config.toml
n_layer = 9
n_kv_head = 6
attn_scale = 0.125
tie_embeddings = true
parallel_block = false
init = "trunc"
beta2 = 0.95
schedule = "wsd"
decay_shape = "sqrt"
MLP neurons of a small language model. Each row is named by its layer, matrix (up: input weights) and neuron, and shows model dimensions 256-383. Each number is 50 + 10 x the weight over its row's rms, rounded and kept within 0 to 99.
A block is one neuron, or neurons of one layer that tend to fire together. After each block is what it responds to, as a language model described it from the Wikipedia text at the highest values.

L3.up175:51 56 43 53 43 51 54 52 26 57 37 39 41 54 50 30 58 58 46 40 43 44 48 53 39 51 44 42 58 39 47 47 59 47 48 44 46 51 50 64 48 70 56 54 62 63 60 61 38 52 50 50 48 69 33 60 58 58 53 78 61 39 43 67 42 43 44 37 31 60 49 46 65 59 63 46 52 64 57 40 58 45 46 50 41 46 50 64 57 67 48 57 42 55 57 42 36 51 29 56 46 39 64 52 51 49 32 55 57 33 43 58 52 53 65 55 64 51 60 38 53 32 72 72 47 75 56 64
L3.up754:55 60 46 54 33 59 61 58 44 55 59 51 56 62 40 39 39 48 46 56 68 34 50 70 54 42 43 50 45 49 58 49 57 48 41 32 42 49 49 60 62 44 59 49 37 61 55 54 48 54 56 44 48 48 40 51 66 46 51 48 47 37 66 64 59 62 48 38 63 62 49 42 47 55 56 64 70 47 59 24 71 36 45 38 42 41 36 54 49 67 47 48 51 57 59 55 39 48 40 58 52 62 70 44 55 43 47 61 43 38 52 60 52 57 57 40 52 56 62 64 58 44 48 54 59 37 65 56
Description: Transitive verb endings. Third-person -s endings of transitive verbs in plot summaries (ask-s, meet-s, bring-s), plus words like with, both, to, accused that expect an object to follow.

L2.up93:61 36 46 63 42 58 58 35 64 31 47 51 47 56 53 46 55 34 46 42 35 35 60 56 37 35 43 48 62 52 58 62 50 65 43 28 48 51 59 38 50 37 60 44 49 49 47 53 51 45 46 34 51 52 33 76 43 55 49 53 57 68 56 58 36 63 52 55 62 72 45 46 45 51 53 57 54 36 41 41 65 55 44 43 53 66 38 49 49 55 51 43 38 55 64 41 53 41 58 44 58 49 28 58 57 46 49 44 48 48 48 28 62 52 48 55 49 28 65 67 48 42 49 39 36 35 52 62
L2.up290:47 43 47 48 55 70 54 45 33 40 52 59 52 32 50 59 52 43 48 37 45 57 40 29 40 56 60 43 51 50 41 44 45 47 40 60 32 58 51 27 52 70 62 47 35 51 42 54 47 55 32 54 54 38 19 63 46 52 58 37 58 56 61 64 30 46 50 57 44 62 61 53 39 61 49 57 49 57 62 46 57 64 47 55 64 45 33 60 39 45 52 51 63 43 50 37 49 44 59 43 46 58 47 64 39 59 45 58 45 53 50 51 43 31 42 55 55 46 42 42 43 50 36 47 36 52 63 40
L2.up403:63 33 46 67 63 54 53 33 50 36 37 74 59 66 44 49 47 54 68 40 56 30 62 45 25 69 53 64 46 53 50 47 39 72 55 43 45 54 55 46 68 35 55 30 38 62 52 51 33 47 58 66 51 58 47 52 29 43 54 53 62 39 62 65 42 58 52 48 52 56 53 36 61 52 46 49 63 55 39 50 50 61 53 57 51 64 43 39 39 58 40 74 45 55 54 46 39 61 50 53 48 49 59 53 48 46 49 73 57 59 28 32 66 52 45 41 62 48 52 49 45 44 31 36 55 52 53 42
L2.up479:36 46 30 39 52 26 41 47 32 42 38 58 38 48 59 47 47 46 55 57 48 60 56 50 62 54 65 28 26 58 47 49 21 38 43 44 47 37 43 53 66 60 45 24 57 49 31 39 56 58 41 47 47 46 36 43 71 55 48 45 41 52 59 68 49 43 37 51 37 63 41 37 57 57 55 44 52 46 41 42 59 32 63 53 84 46 48 49 57 53 62 48 45 48 61 30 68 53 56 55 61 41 25 65 39 49 45 54 45 47 49 47 66 49 56 57 48 52 78 45 38 37 40 56 54 54 63 47
L2.up512:49 54 46 61 36 49 36 38 58 34 48 57 30 72 56 64 39 43 51 58 39 48 51 34 51 47 45 47 31 49 61 55 45 57 44 53 42 43 78 44 51 67 68 32 55 53 59 60 53 43 51 35 44 51 36 41 38 59 47 55 51 60 35 63 53 49 51 47 49 65 50 60 62 50 48 59 33 58 36 47 60 47 48 57 47 49 42 55 55 53 60 51 47 37 61 53 56 38 52 47 32 39 56 44 43 51 45 42 36 54 50 42 51 44 43 49 42 56 57 45 54 36 56 60 71 53 50 67
L2.up743:56 50 47 50 40 44 48 47 61 48 38 69 46 50 65 38 52 38 52 59 43 49 26 42 50 42 55 42 50 49 43 40 51 58 35 48 48 45 47 71 50 52 63 43 60 54 53 53 51 53 53 62 53 24 40 53 60 42 35 59 69 64 56 53 69 42 42 48 59 64 62 53 54 48 31 41 49 32 51 45 47 41 39 54 53 34 52 60 46 44 43 55 46 56 59 44 58 51 53 43 50 39 55 40 33 46 38 48 49 50 58 51 55 52 26 41 52 50 35 45 52 28 35 42 40 39 58 54
L2.up865:57 45 53 46 61 48 43 55 44 48 38 54 50 53 55 71 49 60 60 40 53 51 48 47 40 48 47 45 50 63 51 56 42 61 53 34 51 50 57 52 51 54 44 46 27 54 40 59 45 41 33 53 32 45 67 39 51 44 49 53 56 42 43 47 65 54 49 63 61 62 42 47 55 46 48 72 41 64 25 50 53 43 45 62 50 61 60 62 40 46 47 50 60 48 55 50 50 54 43 55 47 44 33 51 62 56 46 44 39 39 32 62 51 42 50 41 65 58 57 62 56 40 64 39 41 58 50 40
L2.up1070:51 45 38 58 53 49 60 59 47 42 26 73 49 60 52 58 63 39 51 53 47 58 52 54 66 63 53 61 38 44 48 50 44 43 50 53 41 49 35 38 47 61 36 45 46 49 32 44 61 37 40 48 62 68 53 62 53 54 54 46 33 48 57 53 57 53 34 43 49 60 57 48 48 43 52 66 48 56 34 57 57 63 51 55 68 40 55 53 42 53 48 62 59 42 66 40 63 63 54 64 38 41 25 57 37 52 56 52 43 57 53 35 54 47 49 39 57 56 58 43 38 44 49 36 39 62 56 47
Description: Coordinating "and" between paired terms. Mostly " and" (sometimes " or") joining two parallel nouns or adjectives, e.g. political and social, irony and sincerity; also the word piece "tri" inside words such as matrix, nitriles, Katrina.

L4.up147:44 33 61 66 39 59 42 42 44 54 56 53 52 53 54 59 39 50 46 43 47 40 62 58 59 52 60 35 51 52 55 46 61 35 41 42 47 57 33 57 69 45 51 54 41 56 58 58 50 39 43 81 37 64 50 57 51 53 49 56 59 42 46 58 52 46 46 44 60 49 74 59 48 55 63 40 50 49 40 22 76 45 56 42 51 49 40 41 50 29 61 35 34 62 42 57 45 37 54 55 61 59 67 67 32 49 57 54 53 30 66 54 42 45 53 61 57 47 50 69 48 39 51 61 63 52 46 43
L4.up347:54 53 46 59 59 33 51 50 51 41 30 50 60 71 68 58 36 47 63 61 38 54 38 36 60 62 50 52 56 57 39 57 67 61 54 61 24 58 54 41 37 59 41 60 50 59 48 54 51 53 63 53 46 53 46 61 61 57 54 67 41 51 46 39 68 47 18 43 49 42 66 60 34 35 68 47 41 43 54 50 48 58 36 31 35 41 44 51 37 41 52 55 54 41 58 27 46 22 40 48 53 55 67 41 53 41 45 55 51 54 52 36 31 44 50 60 59 52 40 28 51 38 45 60 49 49 44 37
L4.up407:49 39 43 58 56 46 62 29 56 48 43 70 47 56 43 38 52 74 50 54 46 41 40 60 46 65 70 42 35 50 44 46 55 38 36 47 42 64 54 51 53 52 50 59 47 47 29 65 52 47 48 44 46 51 41 67 41 70 48 45 48 45 57 27 51 42 38 60 53 58 56 50 54 42 57 55 66 65 53 50 62 55 47 40 64 43 46 52 71 67 45 55 49 52 55 54 54 37 56 45 54 53 40 41 48 40 36 38 33 29 58 38 38 37 40 36 63 41 41 41 46 49 46 45 61 65 62 37
L4.up995:53 56 45 60 45 45 54 38 50 41 45 56 36 63 67 36 53 50 48 48 43 62 52 34 69 64 52 45 50 49 38 44 40 44 60 56 50 71 49 53 48 60 54 51 48 61 35 58 41 61 35 54 59 53 50 69 74 52 73 44 41 55 59 70 44 47 41 52 63 27 66 58 42 57 45 53 51 47 52 61 61 46 54 57 48 39 34 64 54 59 44 53 53 50 47 52 50 42 31 49 56 54 39 49 54 45 47 61 48 42 42 33 32 38 58 55 41 60 74 31 46 19 61 50 45 58 49 34
Description: Gerund -ing suffix. The -ing suffix that completes a split verb stem into a gerund, often after prepositions like by, for, in: gather-ing, turn-ing, secur-ing.

L4.up343:46 59 38 65 56 47 56 33 57 67 32 48 56 43 41 53 55 62 56 50 56 44 61 48 57 50 55 41 40 45 55 59 47 44 51 54 45 50 51 54 43 47 62 59 33 62 52 52 65 53 46 60 43 55 32 57 58 48 66 47 50 48 63 51 50 52 35 42 53 44 56 52 57 63 43 36 64 58 43 33 58 71 50 46 51 46 29 55 45 61 49 55 38 56 52 52 42 59 44 21 50 54 37 47 47 65 51 57 42 45 40 39 35 37 60 41 35 53 59 59 47 49 40 75 51 50 56 62
L4.up486:55 54 38 65 45 43 54 47 58 62 44 50 35 47 22 46 62 47 49 39 52 36 58 62 39 44 48 58 66 55 54 49 47 59 48 42 38 40 38 69 54 66 77 44 36 62 40 52 43 58 41 44 54 44 43 35 48 57 55 30 40 56 59 54 33 44 34 29 56 46 59 49 56 52 44 44 63 38 45 56 62 44 52 69 64 42 33 55 46 48 37 72 38 53 56 38 48 45 48 73 42 59 34 51 50 53 55 45 41 58 43 47 40 48 70 34 54 38 50 40 69 45 37 67 69 56 49 55
L4.up1011:41 48 44 46 63 39 42 46 54 65 53 45 31 48 54 35 51 60 52 41 51 55 55 58 41 38 52 48 42 47 58 29 43 40 40 52 49 65 46 58 46 56 63 47 40 57 42 40 61 54 47 52 57 36 41 49 62 70 55 43 58 64 51 43 26 52 23 51 55 48 47 56 67 52 46 51 53 59 40 27 59 62 35 59 45 42 35 57 39 57 41 68 44 59 58 44 27 35 43 55 59 40 44 58 25 65 60 61 63 47 43 42 52 55 59 44 41 41 52 55 52 36 42 48 56 50 54 54
L4.up1060:46 54 46 61 73 39 37 41 44 67 69 45 23 68 52 69 64 42 46 44 57 52 49 64 74 49 67 37 41 41 45 47 42 33 38 39 51 52 47 44 48 72 64 32 55 64 49 42 36 60 42 67 59 34 48 53 45 58 43 61 67 42 72 51 50 48 40 28 40 59 49 63 51 52 39 57 33 62 59 39 64 32 63 51 43 37 55 58 34 56 43 52 42 37 63 48 48 37 31 49 49 44 56 47 44 44 60 52 45 52 50 48 42 42 46 66 45 40 57 59 60 37 25 50 34 55 52 51
Description: Clause-joining conjunctions. Mostly "and" after a comma, starting a new clause or final list item, as in "2014–15, and the attendance"; also "which", "who", "but".

L3.up689:63 54 43 60 47 49 53 28 52 64 43 69 54 52 48 51 55 48 63 39 53 64 58 59 58 58 35 58 40 59 71 35 44 49 48 50 29 59 44 52 43 49 67 49 40 64 40 61 44 68 46 68 48 45 38 60 49 64 46 38 48 40 49 54 54 54 54 38 61 45 64 58 57 48 44 42 50 69 60 30 60 43 57 50 46 29 34 53 44 54 50 60 49 61 46 39 57 34 55 59 57 47 55 27 53 37 47 50 41 49 39 41 41 51 56 49 41 51 45 44 62 56 38 67 61 51 46 71
L3.up1482:61 60 38 79 80 41 42 39 30 64 40 70 63 55 61 41 51 51 41 48 31 67 49 53 51 68 52 45 49 62 47 60 48 34 58 38 35 31 40 47 46 68 50 32 47 60 51 55 54 56 46 51 53 57 35 65 36 53 65 30 62 52 58 44 52 50 47 43 47 58 60 44 51 44 40 50 60 61 46 39 65 63 46 52 49 50 73 51 44 68 46 63 40 36 50 41 50 47 57 24 39 43 52 39 60 50 42 47 44 61 36 50 41 36 56 45 64 45 63 39 59 47 39 56 41 46 52 45
Description: Final list conjunction. The word and (sometimes or) before the last item of a list or coordinated phrase, often after a comma, such as "employers, and", "sex, death, and".

L2.up706:63 54 56 54 57 64 38 45 54 60 37 35 58 38 49 39 48 57 56 38 53 50 55 35 57 68 53 55 66 46 53 47 48 54 60 56 57 55 42 65 72 64 47 66 52 51 42 77 44 69 49 45 34 55 62 48 47 65 67 64 49 59 35 74 44 38 41 62 58 56 63 51 57 47 55 49 46 57 43 58 58 50 33 68 59 44 47 77 48 38 52 52 36 39 47 68 40 38 39 50 40 46 44 49 46 27 40 58 56 32 54 51 44 47 50 63 31 29 53 47 65 50 54 43 48 45 62 46
L2.up791:58 44 44 59 44 57 76 54 50 44 63 61 51 67 44 32 40 41 57 51 46 48 52 55 41 51 55 39 45 52 52 50 51 62 40 49 48 44 52 58 51 65 61 53 48 56 56 42 61 58 53 53 49 51 51 39 42 60 44 60 45 60 47 35 70 51 42 43 68 54 53 54 32 48 45 58 42 48 58 31 57 45 44 48 62 41 31 40 53 40 45 57 54 43 47 48 29 25 25 64 41 52 66 36 46 60 51 59 48 49 49 43 50 53 41 67 53 51 52 43 33 35 39 60 60 54 60 36
L2.up841:54 60 57 61 56 60 53 28 25 52 44 53 61 47 24 32 49 40 54 53 37 52 34 43 39 56 52 48 45 43 40 41 55 39 33 48 34 49 62 38 50 74 47 55 40 60 51 70 44 58 41 50 62 53 49 47 60 65 59 57 40 48 51 58 45 38 48 48 32 49 60 45 58 52 43 45 53 52 43 45 58 53 50 49 61 36 49 62 44 82 54 43 67 42 34 46 75 48 57 52 39 59 51 59 46 50 50 37 67 32 49 49 28 47 64 56 49 62 69 44 59 46 40 67 68 62 57 40
L2.up1133:37 42 47 61 53 44 55 36 24 62 33 51 45 58 48 55 59 44 32 35 42 40 46 54 46 57 42 52 63 53 43 48 56 34 41 45 28 55 52 54 53 39 35 44 43 61 34 61 47 51 48 47 53 79 32 72 45 62 59 58 58 46 70 62 37 49 43 14 45 45 53 41 40 49 57 57 37 51 62 42 58 69 56 51 60 48 58 48 69 60 34 62 51 44 60 61 53 43 55 51 39 46 47 55 57 68 51 50 35 45 49 38 44 42 38 55 45 43 44 43 55 45 55 45 59 34 47 55
L2.up1154:59 51 32 70 32 52 64 23 40 44 47 59 54 62 53 59 56 62 49 53 57 49 48 41 42 53 38 49 48 52 52 56 62 53 55 50 49 34 67 41 63 63 46 43 45 51 43 72 51 45 47 58 56 49 46 53 36 61 44 57 47 43 51 50 56 54 54 48 55 48 60 51 40 46 34 64 69 48 69 17 72 62 47 42 49 46 51 61 48 66 40 41 50 53 55 39 56 59 49 42 53 61 45 34 56 48 40 63 40 51 37 35 29 56 55 47 58 36 65 38 44 48 49 40 65 47 54 47
L2.up1319:42 68 66 61 25 49 51 55 61 56 39 46 61 41 50 62 23 58 59 43 50 46 71 50 47 58 63 54 34 49 55 47 35 68 34 43 49 59 50 55 66 46 55 63 36 53 68 52 55 49 40 47 45 58 38 57 59 53 42 32 47 51 50 57 39 56 55 49 51 61 39 52 46 43 55 59 40 55 41 43 63 60 39 26 61 52 47 45 51 52 33 44 53 44 58 60 53 37 60 52 44 35 43 73 46 42 24 35 59 33 56 61 51 43 58 41 36 44 51 64 38 48 62 53 62 39 56 39
L2.up1378:47 45 64 51 29 58 48 54 52 39 50 43 38 51 57 57 53 60 31 39 66 44 56 61 32 47 43 44 59 46 59 38 51 41 32 54 59 37 41 46 57 54 47 45 52 52 63 44 36 41 48 58 57 61 40 61 45 61 41 47 56 35 39 64 38 47 40 60 53 67 58 32 39 52 53 63 48 70 46 52 61 51 50 47 50 31 47 69 49 60 64 52 50 67 35 49 53 44 55 63 45 51 42 46 43 25 42 63 53 50 51 50 62 43 54 50 60 63 41 51 46 48 46 64 66 49 48 38
L2.up1440:47 61 47 58 35 56 45 38 47 35 48 56 45 63 52 59 27 47 36 52 35 61 47 58 53 53 41 33 53 55 66 41 48 53 44 53 30 53 70 53 54 77 46 54 46 65 43 61 43 46 56 35 55 56 39 51 49 48 45 51 37 43 58 57 43 55 44 51 30 53 50 37 51 52 61 59 52 61 64 27 67 47 42 31 55 38 47 59 69 57 34 50 62 55 50 61 56 37 25 54 65 46 57 54 50 50 35 56 56 28 43 42 51 44 45 48 54 40 54 51 36 38 48 47 59 43 54 41
Description: Verb endings awaiting objects. Suffix pieces that complete a split verb stem, such as -e, -ing, -ize, and "of" after action nouns, each expecting an object next: integrat-e, sell-ing, creation of.